Part of a small language model's weights.
Architecture: learned positions, biases, untied embeddings.
MLP neurons of a small language model. Each row is named by its layer, matrix (up: input weights) and neuron, and shows model dimensions 16-143. Each number is 128 + 24 x the weight over its row's rms, rounded and kept within 0 to 255. Numbers have three digits each.
After each neuron's rows, "fires after" lists the tokens most often just before its 100 highest values on Wikipedia text that the model never trained on. A number after a token or word is its count.

L10.up331:175105108130146157153080105088132152124102189149093129170114145144114142137147118126137148113122149143145157133151128104129084172162077149126169085135085121140106127129186160117128135098153139135145103152110106095123110109106114126093139135119059147112160133114138149133128101159149103120135140147104123106137121134173115129094130151131148123116150160116093146132101133130123183153127
fires after: " is" 16, " be" 10, " was" 9, " un" 8, " are" 8, " so" 5

L11.up617:122108139100099128142154164113127160147111137155199133125128103136082099135144108151124123128137125130116125167134090142127081124110096129097127084152135083144114124097114092116141135144100131153134156131132092108114108158121107111154144106141151143101099123096119125129129105120141130106116121134097134133195098142137140131114117163178166170140118148103132161138105129094138174100133
fires after: "==" 26, "\n\n" 10, "|" 9, "-" 7, " enc" 5

L10.up185:154116069125116152146125112074111153126097125113122133135137160138126179134179132132122106109134046116148100088124128114128132174139097145114163121146147115136116168134191134109138175156146127154104133161128126125125104131140100130091149134151092160119122124110127132149160130169135103103150161160114096111124118141166120134124154093140121121133130126183155117097089133069123171138108
fires after: " was" 15, " be" 15, " is" 9, " were" 8, " he" 5, " also" 4

L8.up232:150135113148125145102148108137133159126123129158122122101161147144141151112105141143135123142133117175117156128148095108102111149126113164155125049175142102121135107161138140097181114117149100139136086137095144130113135167119136168099135075121124117125121125119140136132125074116122080118105045109103134148165073135121120121114115166141113116147184134122112136106082151111133180101157
fires after: " " 42, " rel" 7, " dist" 4, " was" 4, " (" 4

L12.up287:107131131123075091123114146119159106130155138140123082123133126161103085138137143170117148099199121159158147137085106122145102126116085140127109057133140101155126117124140135119186121130100114129132107103087110196124103137115134164123117094158167144108094112093128143135143094116118133110150076134090115165112112102132147115137101134121106116121147116148143116097118142129144117134134
fires after: " " 85, " (" 4

L12.up371:113138124109130110125110172120121104151113118159122135105116148148125103150132137137122155120151117116141132160104123109150093091113118084087130100167144100151123113100145145108190136170158146106120092141133134153113097195143133166162121152117129121096098151083135093157131132163116138172141140076079110150095094130124104089136105142151110133093128164121139107133104122084107103115152
fires after: "1" 57, "2" 10, " " 7, "B" 6, "–" 6, "0" 5

L6.up506:146129134129188128079169111143098128124136119085123137112124139136143114138125125142142129111179135104163122078136111138128118085112085071157121160136132115139169121095148111129145146097101119119092122125122152144119058148168148120142108154132134120130134145147098128137147110169132136144125120106131176125104124162082072165080079150104100130081117157138132122147132128147177139122105
fires after: "1" 29, "9" 16, "7" 13, "0" 10, "8" 10, "4" 8

L8.up337:147113134132106109115153132122110140148137117140110128129143150132110137145145096145148145167183165128094146165150092139095126121098113179128111104093133118181149116139125175060132113170116113146110160135134106146111169119158138135123129089167130126148131144098173119082107092098117124137118120169133119138146133177113102122073136139089128126091110137158100144088091158134132105118169
fires after: " to" 59, " of" 13, "," 4, " can" 4

L5.up609:123131133123129141115142152124148136130142112134127116140153115132133132091116119153138140105179122164088187115107071107131104118110126115075059083096192104147122118125158123118149126132134147136114091140093138098122115114146114159116106131130158167123104157133183104122161137125126133075130111163116134143138098096129172119078114137125117128134174164098096125104145114156140118137101
fires after: " " 82, " (" 13

L6.up293:142124132107122109119141132136136125145142167123105146091117149136106138146125097143119103132097137103161160120138119125119113110138123161139089157142153117122143165102173169121097128153150081164133105131117142126125116158146108157110112147127159104153142125162173117102115118152118118144110121104092170084087073080147067135091094166145145123143125142106145138131102097109131127153144
fires after: "." 99

L8.up160:151098138097114171127126143109146127103116110133148115120142127141105166142161110139103127096121126121159126102115097150108088154165133172117146153091156135177142144077130080131119133161101116135157118163117133143115087123139076122156180124099118115102143116131166111088130133132101119102104148096097100091135116152133137117092129130165160168148136167102112161116104107128132167145137
fires after: "\n" 28, ")\n" 14, "S" 11, "-" 6, "==" 5, "==\n\n" 4

L10.up85:108137080109130100086134133099125126153151120058111112113166127145139136145123124132147141120152142199172119095144141115123103159106146085139101126179138152117135159148151174142147102130148159113102123148134165144111123145107141159071126091134126103129131115130128079106139125119094104151128127135109116163112099118124089134069078136122093141136097149167144097097098133129157116121149
fires after: "4" 18, "1" 16, "8" 12, "3" 11, "5" 11, "2" 8

L6.up502:146130084111141110111113129130099116152111104139116132176181177131106106119129133138129119168161126139123158134143106109127090124156085096139103136141165165142151155126133182095117109152094133180070118114151136122092161122159120158173110106160114112144157116122144138111105126091127114087102096136100154125108126138122134113153132128106094157110108123166171161070129135160122124129128
fires after: " the" 38, " that" 8, " at" 7, " of" 7, " his" 5

L11.up12:121109086127133152103107147144167138104104090148101138139128129140133119099095099164151133107170100166163187129158114100082129136167133090098164122109122086141135122090124163131120169157101100127133097153162145059135136107119159193127147123151100112148127126129143120122128107127118141115139104093176103142138086102115133148113131125113151122085150154161093149111110141144150121084155
fires after: " " 22, " the" 21, "2" 15, " A" 13, " an" 6, " The" 5

L10.up197:110136110101145135140134117152145131128163148107114158159138147137107082142099125138139181153170125125130129115152100148118103092087143106149122138204154149120143167110151133132162143138139126145091107129117144111114161134148130133093157127148153124139142151174123105098082093145087118136133153141131073117143069149114091138122110138140119123091108130122150128128162089148136141137141
fires after: "3" 22, "5" 18, "1" 18, "4" 13, "2" 10, "8" 6

L5.up555:123136131140129109110173100104117152130121108124121120158152135162076097070131115157134144095148096151187179099119092095126126134133091144162103142119154124142145108083155121139125140120122121148130118139142127112100138115156136104144208105143125138154129135134129104121142115135122126150072079167111150135065107091163109125105124120146137113089137135135096108174124126119124132137112
fires after: " of" 23, " in" 8, " on" 7, " to" 7, " for" 6

L12.up107:140142159123078144130097118117129152109125132161122109095148106148133143125148128163093145125166140124203167133115095116099106088121112129101133123142165103141138122121106142158133154182093093129147127139075143136105130116150143122122114112141127094106107146068110102092131129174135126169117129132112102154103090132177145123130121114160131140062147144122143108097135131102133084121144
fires after: "|" 45, " " 16, ";" 8, "9" 5, "0" 5

L5.up191:149107116086139166100118116117142129133094118121135148179134131127112170130140104125163116136113136153190172081100107142139118153109109104125146126114132108139123112113125115153117182126138123114140089141077172086111068116133102158137154077144116112104169127108138117123181151176127117167114121093141129126132126149085123161123060148099136090144134121110131146113126141120148166126195
fires after: "-" 28, "|" 21, "In" 12

L8.up564:128140104091172157115171135155103123124149116110106090181171137158073101132136108144097129137146130107138114169147098086108131111109141130115135129129149082110137137097109137167155136132117133102122088147112132148100114131116119137153124116134114103188128181162160110128093108140143114147079110143144103139135145148147104143090140149175095145096098117136076110143115125146117138136158
fires after: " " 26, "2" 11, "5" 8, "4" 7, "0" 6

L12.up628:119144093092134119129077135102111110062112117078103088155149117139113139122120128162129135135139091097142128121144148113108122127137120138149126086138135143155187113112113159177151150135134113126149141156139193147126142107130121099085168102112150092125119110094131120130154094185137133126095129147143132147091113128124119131097101114129120139114118125146108147152085161121123142095130
fires after: ";" 23, " |" 12, " (" 8, " R" 6, "S" 4

L3.up378:140128149088142181093141126118143165076127150123123121174147121136120126093134132136106141071108173160151176125095114116139127134132097144120109058126136105102125141098127111135104144127155159124118106132093141074136031162128144153119138094099120154110162156129154068114157131107106127106136110084119146130122117112100130183157108140122155128126111148125121127153110127120117137139173
fires after: "-" 28, " |" 13, ";" 9, "|" 8, "\n" 4

L6.up23:150114143098155183105099143141130130110067117127109156099129123135108101123124108143142129086111134151197150139116047116127048132130122126148132129124142111169148096118113125144137156154130121116091118131130131114108112136136115168162166113129164113094144123102143099070132132162124135110123121091137136149119131151139094157104152130163130128159148136124147124108116129130108128114129
fires after: "\n" 16, "2" 14, "0" 13, ")\n" 9, "|" 9, "1" 6

L8.up74:144119139106128110130142109133141142141124156107143128086131138145109145139146109125112111081103128121186134140138136129101102133126114103161121151170161073100133122118172133141123171137110086170142070117136124127109156132142124140086165113148135134122168120128099105084110108178112132122119133092148119110120095129196091147098122121119152135159102135114166137131117141107128151194099
fires after: "." 67

L10.up621:107120108091120158111139159121124160099129182160124137108111112168067098120143150146132096138115163132171149160170102145117098148131122163144130099138120062120154129126131167127156167106134132108139073107114110168101126153131133169093123075105167136121117105125171149139115105114125118087122121101094100133160114118134114130150120141136127136128114187147108169124077152095115115144112
fires after: " " 40, ";" 17, " |" 12, "-" 6

L8.up366:151116119118136124098156110142100154133103095149110147143190153143085120134138116151164171090169163166130190127154104104084118131131124114135118144118160119132145107142130152132123116136100117145071173168122084137064161113171164162157123086105116138146144116126128101109121074120136113148094107118116130103112106135158131107115125123110098124109106143178093105115110103129130123157138
fires after: " in" 31, " of" 10, " the" 9, " at" 7, " to" 7, " from" 6

L10.up182:139105147084087150104095142143178116132121200122129126083144121136147110119154096168117110143090125122156122149165129138116109084140113105145148163145138153123178162118136135137085130167098114173120083140107148157135116153145102129110127090141144117131105142144150131094144082148104129138103110093109115148104089132151114134065097160123136144152101155082163140114102141135178120149075
fires after: "." 91

L8.up31:129138112119143143093149139108096193092168125087108132152166127151089108081123107135125116100124151181148106159128126127094125144149150155162125094150156075105164156109126146132122120156133143131108143151130122128105110155134150154129156120115126071180159152102161117135083117125086102108078129141107096122154132147128116152153140113107130156095127167164068143143097113114165109131127
fires after: " W" 23, " " 15, " |" 13, " D" 8, "5" 7, ":" 7

L6.up496:100143118121137120122097158107123130145072143130107117080149126168060154098112113170148114204117143126136128103144101095118130110115104143123105114124170127145112134108141141129155146163165133118134123168113113103105118153133120118142132127116150145133117163121112090094149112149113130109099104147119135134089085123128095123095135109154135160128140136116138137089143104122113100129114
fires after: "." 36, "2" 12, "–" 12, " (" 6, "1" 5, "0" 5

L12.up470:188117144157104166119131136105123111155120104187122129166117107138088164140137127127127128176152165106127127132120141099129115116141109136132102164142144129107107112154115154103132116211152109094130119152120115133100103142111111180103126110088114134131110129106140120131140129151103087134114094114144151171115085117137128117125120201145095124149140110091104130109151146097076143130109
fires after: " " 32, " (" 14, "." 8, "%" 5

L5.up342:118115108105135138126108141117138137101102112178176131144120103136141129081076124128178116103135099134166166095137101112153069122131138061090138110161147116114124113124122136107101161115127161090114096144143157114122122118118124146108173131143063099117124102111130134150126068143135126135138139102134098123148118108145124171162107125132120125090178115155190126129127132134141158094135
fires after: " the" 29, " an" 13, " a" 10, " The" 8, " National" 6, " hig" 4

L6.up532:123141117115136117137146147146116114084158108075092123155152158148060079148109116131152137122149170133116139125116099122106086116129169121180091142139129147097145130112132160175138128155120112142128132125126165120117128105129137145137141101147156079171162162160107147083125132147078110167098133170167115145116093132085099140120133103144141109099122133153119117139130122124142140117136
fires after: "3" 24, "1" 12, "4" 12, "2" 12, " |" 9, "5" 8

L11.up558:134125134128125115099123122080078158112121151171112128119164143138119102134146119127156190129150147133160214135154118133083144141140134112158139109135122163092170113110102137163146132165109122125106156155124100129112121092138116114136126070101134110155155104094132144107130080135129098186104105119103103128099113157096128134104131120107116130121156172138092162101141131116148119159125
fires after: " in" 37, "9" 12, " b" 4, " of" 4

L12.up484:101167091089168112108119142115105117099138110121126133124157159160113173126114120123137140139128116124152135089124100108139086152110073110120082094145155110116109121117147114127148128138148135134120186123145160134121070125123126136135121108144131105126165153138146113176100146124109105155131146127097159111094114149070060131116095136160137151111129179160121103137110126125187087112153
fires after: " |\n" 54, "\n" 5, "3" 4, "1" 4, ")\n" 4, "4" 4

L10.up399:115142137075121173158121120115087102131139129165131066125129146167053086155131121139110121117109167132148142130172110119113152114081119130141129146137126123113131143093163131156209136154101129130088106152097115122109156165123115148119120086135126135115136163146147136117157110136138128101119121101158135134148125156151162178085106142156121091105134126129106108117107100118111139132135
fires after: "6" 13, "4" 12, "8" 11, "0" 11, "1" 11, "2" 10

L6.up625:128126100103141147160117152118114124124112123136151141123168103138120147105093097125162112169109129115137109114151114116099116136159136124077126082160158099110099152143155141124140153129117138121157132143125116135115085113107086155110136117149077114134107110082164132177128116123149124119121119147062119106129145118143097174138085109128111113103146137183144124121155129137131161085130
fires after: " the" 20, " was" 12, "|" 10, " a" 9, " hig" 8, "-" 6

L8.up465:155113144102154109096123128121122095105155121112156143146132122140108155104146132127155152068120127140161117097164107104075100161153135160121148102160143118166138125112134104137139205154157115114128126194144142118097155103135092136154163142167097135098176101110146099089101076146146135122113118137129146098149123146112102110103117099138126130127121138135124118110110143138098148119140
fires after: "S" 13, "M" 13, "B" 7, " (" 7, "Cl" 6, "J" 6

L5.up568:117119077136124113114073153109122129145103120147150107168161104146153109146105150117171151141130107166106127132101118124171115165164116089098147112133111098101107135138169155140134143123136153123106100144068164055108139114121126122076144115143059108152122107120113130181158142127130118108124125119109130109119129120175116168134141124121109118104143133206138124152096175131091144120116
fires after: " a" 44, " an" 8, " professional" 4

L8.up409:132134116131146104122153117147086161123099120172132177134178132143097116100111122133098167133179141167156170135202084107104137115110131074105084128120129132105140098143100154133171142157121133147104095147132080098084123133132143139130135097155132107121143140186107137083141113160104116131117114128153131118085099133145108122102136111119107132057093115162126116148118107139106143107203
fires after: "1" 81, " the" 9, " " 4, " in" 4